MLP neurons of a small language model. Each row is named by its layer, matrix (up: input weights; down: output weights) and neuron, and shows model dimensions 128-255. Each number is 128 + 24 x the weight over its row's rms, rounded and kept within 0 to 255.
A block is one neuron, or neurons of one layer that tend to fire together. After each block is what it responds to, as a language model described it from the Wikipedia text at the highest values.

L3.up554 [130 105 141 147 131 108  74 159 118 128 120 122 105 136 109 120 140 155 119 142 134 136 102 102 118 140 129 126  93 144  86 118 116 131 167  91 141 122  97 119  87 100 136  85 158 111 135 123 166 132 150 141 117 122 187 108  90 117 139 181  93  73 164 147 137 143 138 160 101 106 184 148 122 134 155 132 111 141 156 132 117 117 125 116 119 121 167 116 108  87 115 138 147 116 130 119  86 156 157 141 114 162 124 142 104 118 157 154 188 150 127 152 137 132 113 114 143 140  94 147 133 150 125 118 155 159 153  98]
L3.down554 [124 145 125  84 161 122 142  92 190 157 181 132 140  96 160  85 149 119 130 145  91 116 155 166 120 117  89 147 161 118 161 133 120 126 118 182 105 125 170 136 171 168 137 157  93 113  91 125 115 132 101 116 166 134  50 129 166 158 100  87 137 156 101 101  85 108 152 111 123 107 105 102 124 141 126  89 153 137 126 144 140 137 137 130 124 103 155 160 157 156 160 114 139 154 109 164 129 134 138 137 135 115 131  99 140 127 132 144 106 143 138 118  78  66 138 147 118 147 169 147 108 149 162 143 130  71 121 146]
L3.up637 [124 130 122 109  93 124 116 130 158  99 153 131 103 114 132 111 159 119 109 121 100 123 133 134 103 124 107 113 147 114 106 101 149 139 104 102 100 130 150 122 139  50 161  97  96 117 130 142  97 138 124 157 133  99 113 139 120 133 123 106  83 115 107 156 158  63 183 178 153 178 159 146 160 132  98 117 134 153  92 168  86 150 117 172 132 134 195 142 121 110 102  99 142 138 119  97 109 153 107 104 121 164 123 154 111 117 151 125 113 136 129 140 149  90 129  75 153 105 124 150 129 155 126  95 138 134 146 111]
L3.down637 [122 152 140  84 128 123 180 136 145 137 105 117 123 136 164 149 121 119 124 122 137  91 112 102 121 114 131 132 169 115 100 131 112 119 162 127 123 142 103 165 122 170 106 119 122  92 154 109 123 125 122  58  97 152 146 133 136 110 145 110 118 123  92 131 105 128 102 122 199 123 119 134 157  90 136 132 157 113  99 139 114 120 144 130 141 145 142 149 142 125  98 143 106 102 138 159 106 109 113 153 120 107 171 149 146 124  84 140 136 111 166 129 164 130 125 123 141 147 142 178 140 113 111  86 129 168  72 127]
L3.up1052 [114 136 125 133 126 100  88 125  99 136 101 164 121 139 152  76 137 142 105 100 137 104 131 106 155 112 113 128 141 135 144 115 117 120 157 148 145 131 133 162 130  66 130 131 127 132 127  95 154 156 141 129 139  90 171 101 168 106 135 115 158 157 160 156 112 104 150 146  99 106 105  98  87 128 118  95 149 113 141 127 133  86 163  89 140 159 182 121 102 113  84 128 128 131 102 153  89 152 141 140 130 135 162 121 108 134 201 108 126 110 115 136 117 124 151 131 105 138 102 147 133 153 112 124 102 134 130 124]
L3.down1052 [119 146 120 155 123 127 114 150  85 137 142 146 142 143 164 133 152 148 157 113  90 114 206 110 115 128 135 148 178 151  84 127 147 121 109 141 158 183  56 121 158 139 127 163 183 164 112 130 133 128 127 134 193 115 112 136 128 102 122 148 146 148 146 147 139 116 116 121 125  99 134 122 173 123 135 127 113  94 199 137 133 162 103 107 136 120 117 137 100 157 142 139 148 151 115 130 129 151 148 170 165  80 126 128 144 147 158 136 119 141 189 123 136 118 129 136 118 138 151 128 151 139 157 115  99 140 110 102]
L3.up1929 [141  96 151 117 121 152 129  63 140  95 123 139 122 190 149 139 119 135 138 112 139  61 151 123 148  89 106 117 155 161 123 138 113  98 108  93 122 139 124  81 148 117 166  98 164 143 133 130 160 110 145 156 133 119 103 100  85 103  96 159 124  78 121 134  95  99 160 166 115 167 143  88 122 106 103 130 106 129 105 125 130 138 127 119 104 157 148 119  74 120 118 148 124 152 108 102 119 161 139  93 106 133 152 120 112 115 140 131 160 131 163 135 109 164 142 128 163 135  91 144 170 149 105 120 119 103 162 105]
L3.down1929 [116 134 116 109 132 110 113 143 160 134  95  91 124 123 164  97 137 150 148 137 101 152 198 138 145 154 136 101 116 121  56 148 102 131 143 127 167 117 142 159  76 154 131 139 146 162 164 101 105 128 111 146 117 137 141 108 128 108 119 150 157 121  94 118 125 109 140 138 108 114  85 103  87 149 131 145 153 124 128 136 166 123 110 138 159  99 106 124 120 131 139 170 139 180 126 117 192 112  88 156 152  84 157 135 139 120 128 133 150 101 125 124 100  79 166 144 170 148 189 125 120 148 150 135 129 107 114 127]
Responds to: Word-final suffix pieces

L5.up950 [122 117 148 133  89 152 111 138 105 105 157 120 113 122 152 136 142 137 151 150 128 119 139  88  72 131 129 125 131 140 123 116 157 117 157 129 165 125 112 173 138 140 105 150 114 157  70 131 129 126 128 122  89 117 129 148 142 114  92 129 130 151 147 156 107 113 138 173 124 105 115 132 135 108 141 166 114 123 179 146 118 141 178 128  82 185 148 111 136 140 142 127 136 137 110 113 129 134 117 163 175 101 117  74 102  93 174 129 115 103 139 136 131 121 162 172 130 125 105 147 109 116 115 130 106 119 125  97]
L5.down950 [166 134 103 103 122 161 126 146 118 136  94 119 119 137 185 125 159 119 143 119 152 115 122 106  97 133 136 109 141 116  78 147 133 138 133 112 199 153 122 142 154 167 125 143 113 160 114 125 127 131 148 136 131 129 153 118 165 124 163 198 168 149 126 157  97 130 123 136 104  92 135 140 115  91 123 154 130 138 186 168 104 179 156 108 106 155 140 156 103 188 174 148 114 106  78 161 122 107 168 124 155  95 141  96 129 142 138 121 112 118 136  99 127 115 142 151 124 133 138 145 124 162 103 129 153  93 145 129]
Responds to: Adverbs and adverb endings

L5.up1145 [181 151 111 135 160 113 130 128 139 152 113 155 131 123 136 145  93 168 144  96 132 108 145 159 177  86 163 154 113 131 145 105 111 129 115 122 191 111 152 139 113 106  98 107 109 138 114  67 145 132 165 151 170 136 146  90 149 115 200  89  87 150 130  99 121 111 121 138 130 129 146 142 107  79 119 140 135  99 168 111 138 125 139 135 115 139 129 114 112 128  98 168 128 117 104 116 126 100 128 123 158 119 153 101 100 144 148 127 123 111 116 141  93 141 126  99 130  87  88 152  80 129 132 155 114 132 146  88]
L5.down1145 [158 166  89 138 140  95  89  79 122 152 169 180 152 107 108 155 131 126  98 132  88  51 164 128 174  76  98 153 180 122 142 126 121  96 149 118 142 113 143 141 135 130 132 126 139 128 130  91 149 125 139  98 109 139 159 124 106 144 152 130 135 112 128 123 157 106 132 119 109 139 131 124 120  99 155 151 134 136 140 112 129 159 143 137 145 114  78 120 144 150 136 135 156 116 115 106 113  86 107 114 121 133 186 140 115 147  85 102 114 141 149 124 122 115  97  92 163  98  80 141  95 127 147 130 128 116 137 132]
Responds to: Binary connectives between pairs

L4.up277 [141 110 127 142 130 150 108 118 108 162 118 111 183 173 118 146 142 150 166 122 136 151 135 127 141 142  83 157 116 117 152 119  92 172 123 160 148  89 128 152 113 112 155 112 125 138 131 125 157 112 129 123 177 120 153 159 167 150 102  98 177 127 141 122 108 111 154 106 143 142 180 115 122 141 140  63 126  95 149 114 152  98 105 116  78 155 126 136 120  98 111 160 132 151 134 129 106 123 126 126 172 113 159 124 129 132 115  89 155  93 148  85 124 128 155 126 139 100 135 139 129 126 136 152 111 164 132 154]
L4.down277 [142 191 138 145 121 137 116 173 135 153 131 175 147  73 123 120 118 110  97 151 137 133 113 145 134 141  77 167 131  95 148 183 167 140 101 118 135 131 133 151 128  68 116 128 115 140  94  85 115 134 175 161 165 135 130 129 119 138 130 139 116 111 148 155 148 111 108 166 112  82 125 110 112  91  78 174 185 164 111  96 110 129 143 106 138 133 135  94  93 126 144 144 131 144 126  97 123 101  86 145 145 110 141 142 105  84 151 168 131 141 123  93 180 114 164 115 121 156 119 137 125 119 100 116 119 104 139 160]
L4.up664 [120 114 157 143 154 126 129 108 119 133  78 118 146 112 155 163 150 164 142 135 126 151 105  66 146 129  93 114 118 126 126  99 101 140 101 198 131 165 115 135  92 131 135 105 127 139  98 110 166  98 123 215 144 137 125 210 140 131 169 108 143 128 133 112 131 113 121 131 144 122 166 110 111 125 157 139 135 157 115 111 173 185 146 108 117 139 123  95  92 116 109 160 146 131 171 101 120 121 149 139 129 128 119 116 124 136 139 100 163 171 157 156 152 114 144 155 123 104 123 153 138 133 107 151 126 113 128 143]
L4.down664 [118 160 140 123 136  75 128 140 167 130 109 124 160 121 108 116 114 127 144 151 102 134 124 107 135 130 120  85 104 137 156 153 133 141 110 113 124  81 112 110 155 167 136 147 119  96 145 113  83 122 112  91 119 113 152 102 121 123 124 147 138 140 107 159 129 120 123  96 118 140 128 110 115 165  98  90 140 149 124 167 114 147 153 146 140  91 121  97 151 146 111  93 112 155 147  88 136 127  90 166 110 130  67 178 164 112  97 131 139 107 120 106 124 156 111  78 162 147 125  92  92  75 128 127 134 103 132 122]
L4.up961 [150 101 124 149  99 164 172 161 122 111 154 131 183 122 125 145 138 130 125 155 144 132 135 113  97 174 121 139 166  82 133  96  70 133  94 160 152 105 112 162 129 123 136 101 140 148  94 133 125 128 138 153 122 121 118 107 132 152 137 135 152 122 131 108 122 129 140  88 129 105 139  61 155  83 137 134 179 109 114 149 138 114 131  92 158 111 111 122 163 172 136 186 113 144 114  73 122 133 128 115 120 108 153 169  91 141 116 120 123 129 200 120 125 175 119 114 119 141 139 112  93  75 144 137 100 148 126 129]
L4.down961 [128 132 135 136 142 101 162 148 125 174 105 101  95 114 119 152 108 102 143 148 114 115 188 115 133 130  97 128 101 156 136 143 170 140 100  98 139 155 164 145 149 130 131 116 107 117 144 139 134  88 138  98 139 150 119  98 112 115 156 126 165 128  99 128 126  84 104 130 120  99 108 152 128 118 102 134 133 151 159 112 129 110 137 142 120 146 152  95 103 134 193 154 127 102 117 101 132 128 115 127 105 111 101 125 111  59 114 170  73 129 156 115 159 178 104  83 165 106 135 104 114  73  80 128 140 149 185  88]
L4.up1443 [140 126  99 123 139 138 145 153 103  86 101 159 132 125 112 131 128 136 157 127 108 115 125 120 108 155 168 128 145 127 139 144 110 150 131 134 186 107 126  91  67  95 135 134 114 129 129 169 131 106 145 125 142 169 105 154 134 143  94 153 158  76 153 138 125 119 127 121  93 179 123 204 135 100 136 121  99 114 125 130 145 100 137 104 154  81 133 116 101 179 137 124 144 109 101 135 173 132 117 144  88 155 122 127 156 133 134 117 144 153 158 146 138 122 149 140 144 118 157 150 101 155 160 129 146 154  90 150]
L4.down1443 [113 142 128 160 104 162 147 138 153 116 120 108 113 175 125 105 112 194 134 135 120 135  22 154 146 114 140 137 157 126  85 145  82 140 131 105 140 112 139 125 117 114 122 115 147 154 123 122 154 159 125 125 115 152  98 106  59 114 128 157  88  98 149 116 119 152 137 104 131 136 120 170  61 134  98 163 136 134 132 126 100 128 153 118 117 110 143 124 111 159  83 148 132 141 145 142 154 102 118 123 151 135 134 131 152 131 124 129 134  83  96 107 149 117 123 143 147 108 112 114  96 140 129 152 124 128 130 108]
Responds to: Links inside number pairs

L3.up372 [163 158 155 144 111 151  92 154 110 119  95 117 138 102 108 146 125 170 151  87 105 125 138 143 142 137 146 127 133 121 109 174 132 120  78 130 146 102 101 171 127 107 134 108 113 143 108  85  96 104 112 154 163 136 107 158 172 143 149 150 120 104 120 121 121 171 152 137 104  50 132 135  96 157 132 146 142 150 140 169 130 114 111 121 185 110 135 117 129 133 127 133 166 167 107 149 107  82  99 150 159 128 143 104 131 156 146 115 119 159 169 119 128 115 151 115 134 125 107  96 136 129 115 133 107 139 135  95]
L3.down372 [139 168 134 126  96 112 160 115 134  81 117 112 140 142 118 111 138 144 121 136 150 153  93  84 122 136 152 184 118 133 130 135  98 142 156  90 136 127 161 114 128 148 124 113 120 173 123 138 130  79 140 121 112 129 110 141 130 132 198 137 133  78 125 179  73 160 126  94 117 133 140 133 133 152 119 155 135 111 173 133 141 131 125 142 101  95 145  98 143 130 156 121 141 142 151 156 120 130 111 144 116 112  96 151 124 147 114 141 139 139  93 105 142 150 100 112 127 147  74 157 106 140 131  83  78 119  91 125]
L3.up519 [145 187 146 132 155 131 146  80 127 126 126 125 137 139 145 166 121 172 163 127 106 117 143 155 135 120 123 154 126 118  76 107  96 119 112 121 175 118 134 116 127 126 119 114 119 144  78 105 129 105 143 131 146 137 126 138 154 145 124 123  98 101  91 122 132  82 180 124 132  79 132 126 112 105 196 167 140 146 119 136 174  85 116 125 113 118 173  89 142 121 144 141 126 126 107  94 145 116 177 148 131 106 124 112 152  67 170 105 133 161 102 127 145 113 132  84 153 100 148 161 112 154 119 122  93 140 127 127]
L3.down519 [189 166 129 169 125  99 150 113 152 117 150  94 169 132 148 121  69 126 121 123 116 101 138 120 155  83 108 122 112  94 173 157 116 104 121 134 126 109 129  99  84 132 124 137 162 151 148 128 129 109 131 123 157 133 155 100 154 127 180 142 141 119 137 103 119 135  75 113 107  78 133 144 116 129 146 173 130 125 106 144 105 164 170 138 151 134 114 118 100 123  84 133 155 106 142 100 113 115 128 154 111 126 134 136 113 175 112  88 124 126  90 163 100 166 141  87 138 153  73 131 154 146 147 137 127 138 145  86]
L3.up624 [111 169 152 136  94 115 120 131  97 169 105 117 158  86 122 128 136 152 135  83  97 170 144 139 107 131 151 174 151 107 141 121 109 113 134 175 134 133 119 174 101 122 111 103 194 146 102  92 103 142 163 121 127 114 157 164 141 132 138 134  91 101  94 113 147 141 112 118  90 133 143 128 125 127 138 167 159 120 141 114 134 127  95 105 132 111 147 131 150 145 146 198 140 141 157 120 153 132 169 141 138 137 146 116 128 106  99 141 123 161 131 140 150 105 118 170 145 114 163 129  49 126 129 150 140 130 101 100]
L3.down624 [113 135 102 140 147 148 148 100 127 130 140 145 147 119 134 120 125 155 122 112  85  84 124 138 131 122 128 157 150 115 163 148 140  88 150 104 157  88 138 138 145 109 106 107 168 149 103 120 100 124 128 138 189  87 149 131 126 106 122 176 129 147 121 132  84 128 138 162 129  70 112 128 120 137 155 138 102 126 115 143 142 127 107 127 142 134 119 111 181 145 140 140 137 173 110  80 138 119 123 131 151 115 153 108  87 103 105 132 140 160 129 121 120 134 134 108 181 138 131 138  88  74 147 123 132  86 117 141]
L3.up1643 [162 143 141 123 164 118 159 162  94 143 125 105 120  96 166 130 141 154 143 117 169 145 130 117 166  81 121 156 159 123 163 145 102  76 148 111 129 113 149 175 100 169 132  99 131  76 146  77 131 100 137 130 151 122 134 165 132 140 149 143 113 163  97 115 136 141 165 121 103 123 123 127 100  95 134  87 158 144 129 121 201 109 131 153 127 104 137 101 152 137 136 109 123 122 143 124 184 121 175 150 121 135 124 136 116 116 126 147 148 150 122 113 136  96 125 118 129 140 107 135  89 130 119 162 146 150 126 109]
L3.down1643 [157 146 121 129 143 115 129 118 167 152 110 101 171  90 152 121  96 137 135 118 139 122  72  79 141 119 146 118 116  93 167 144 120 135 153 118 147 112 123 136 143 152 123 130 131 107 108  96 143  76 150 145 127 118 122 115 154 117 161 128 156 105 109 118  92  75  96 118 108  97 115 151 113 166 180 148 154 162 149 196 161 139 107 162 140 143 108 108 112 166 126 125 139 151 149  75 119 120 111 116 143 125 105 114 142 115  79 105  83 112 113 110 102 127 170 126 161 143  94  96 112 147  83 136 132 156  87 142]
Responds to: Range connectives

L4.up269 [133 105  86 111  95 104 132 163  88 120  85 105 135 126 132 128 136 156 144 101 132 108 175  96  97 120 141 125 130 111 119 104 141 116 130  97 149 130 149  90 140 120 167  66 147  82 105 143 141 190 110  87 127 120 145 125 137 131 101 166 106 127 166  86 114  84 171 135 148 124 114 112 154  73 128 118 110 144 183 152 139 143 146 109 136 117 126 142 142 130 103 103 183 116 108 139 135 166  95  98 117 144 132 119 119 175 136 120 146 127  98 141 131 117 144 125 131 104 106 121  86  63 126  95 129 122 129 131]
L4.down269 [156 107 128 117  85 142 167 135 111 111  93  98  87 121 117 113 120 144 159 149 155 104  89 129  49 150  96 139 131 118 136 144  92 110 109 157 137 156 123  87 128 111 135 150 108 138 153 135 179 118 150  95 157 108  99 126 139 149 160 115 122  88  95 137  86 121 145 127 142 159 140 125  65 112 114 178 132 100 123 128 123 158 125 111 101 118 129 139 134  86 103 112 126  93  76 164 132 149 121  92  91 116 170  97 136 130 111 146 156 123 127 144 104 108 130 165 138 140 133 147 115 132 148 127  87 136 156 128]
L4.up311 [122 135 116 109  93 114 107 115 122 136  78 147 163 119 146 127 125  90 141 147 121 146 124 129  90 151 117 136 123  96 121  87 115 113 156 117 149  81 134 123 169 150 166  98  98 166  86 141  94 119  89 173 163 124 140 157 141 130 108 137 135 180 148 213 102 127 148 142 113  80 110  98 109 155 126 106 148 140 165 130 135 154 164 115 112 158 135 113 115 150 117 112 104 117 150 119 127  69  87 145 137  82 126 106 115 122 121 128 159 139 171 111 115 108 132 149 112 157 119  90  76 136 129 162 160 140 168 151]
L4.down311 [176 128 119 157 115 144 126 116 136 145 119  92 170 125 176  82 152 115 103 112 167 124 185 151 108  87 119 140  70  98 124 123 104 117 122 124 165 143 155 103 108 115 140 200 143 132 120 134 145 127 155 119 176 119 164 137 129  99 126 151 123 169 146 187 125 116 133 112 134 142 113 127 139 125 161 113 174  94 130 146 146 168 136 138 110 132 121 141 159 151 123 169  84 120 115  99  97  97 124 174 127 122 125 120 159 145 133 109 142 108 112 167 155 122 128 128 142 127 142 140 149 136 132  98 129 127 120  99]
L4.up931 [135  69 150 114 123 149 173 131 153 145 163 120 115 141 102 137  93 117 145 158 128 101 115 120 106 100  72 134 151 136  73 131 112  81 152 159 162 141 109 119 153 122 165  97 124 137 130 136 129 106 100 132 124 149 130 139 105 131 130 123 135 106 132 144 107 100 118 127 129 118  90 124 120 112 135 128 141 115 170 150 133 132 111  70 115 145 134 140 118 106  57 127 117 135 135 139  89 143  64 149 130 145 103 104  98 140 106 123  99 105 174 141 155 165  99 124 108 162 103 125  71 147 149 133 115  90 157 139]
L4.down931 [ 92 104  87 134 134 126  99 184 132 113 148 128 124 124 157 132 139 188 118 141 101 126 122 129  49 119 110 152 138  94 137 148 162 155 144 134 144 129 123 119 120 120 104 117 127 136 189 163 119  83 111 151 138 116 126 141 143 120 128 130 116 115 148 198 159 131 124 146 136 151 148 155 146 135 132 142 129 122 147 141 139 121 100  96 146 153 127 167  91 137 121 124 131 104 164 154 128 140 150 133 154  56 133 118 145 127 158 137 156 136 129 120 128 127 141 140 147 112 154 137 161 123 113 123 143 158 118 114]
L4.up1848 [152 129 138 111 128 116 115 141 155 140 135 130 114  76 141 114 139 115 127 101 142 109 142 137 104  94 104 142 143 151 149 147  88 125 139 138 141 117 139 116 143 161 189 127 151 133 121 125 146 174 117 136 110 130 139 128 123 107 129 128 121 123 144 147 102 123 113 112 128 166 120  74 101 128 104 128 139  84 181 151  96 121 122 127 161 148 158 189 122 124 138 116 114 142 154 170  71 136 170 163 120 142 139 138 129 130 165 113 133 178 144 102 114 130 124 134  99 174 129 102 173 123 109 120 119 155 126  87]
L4.down1848 [127 122 171  79 118 109 113 147 120  78 124 108 154 116 141 119 116  86 119 172 130 127 137 120 156 102 118 179 124 126 181 155 136 129 121 152 157 141 135  90 145 180 118 146 115 121 155 145 104 115  84 125 114 121 140  67 161 116 136 126 130 122  79 156 134 138 134 152 117 137 113 124 133 123 149 141 104 129 149 174 145 103 107 108 129 151 162 151 121 159 137 170 141  46  96  85 189  86 154 134 129 127 134 108 129 121 140 108 142 166 111  83 134  81 121  94  43 128 175 127 129 131 137 143 134 134 147 103]
Responds to: Word-final adverb suffixes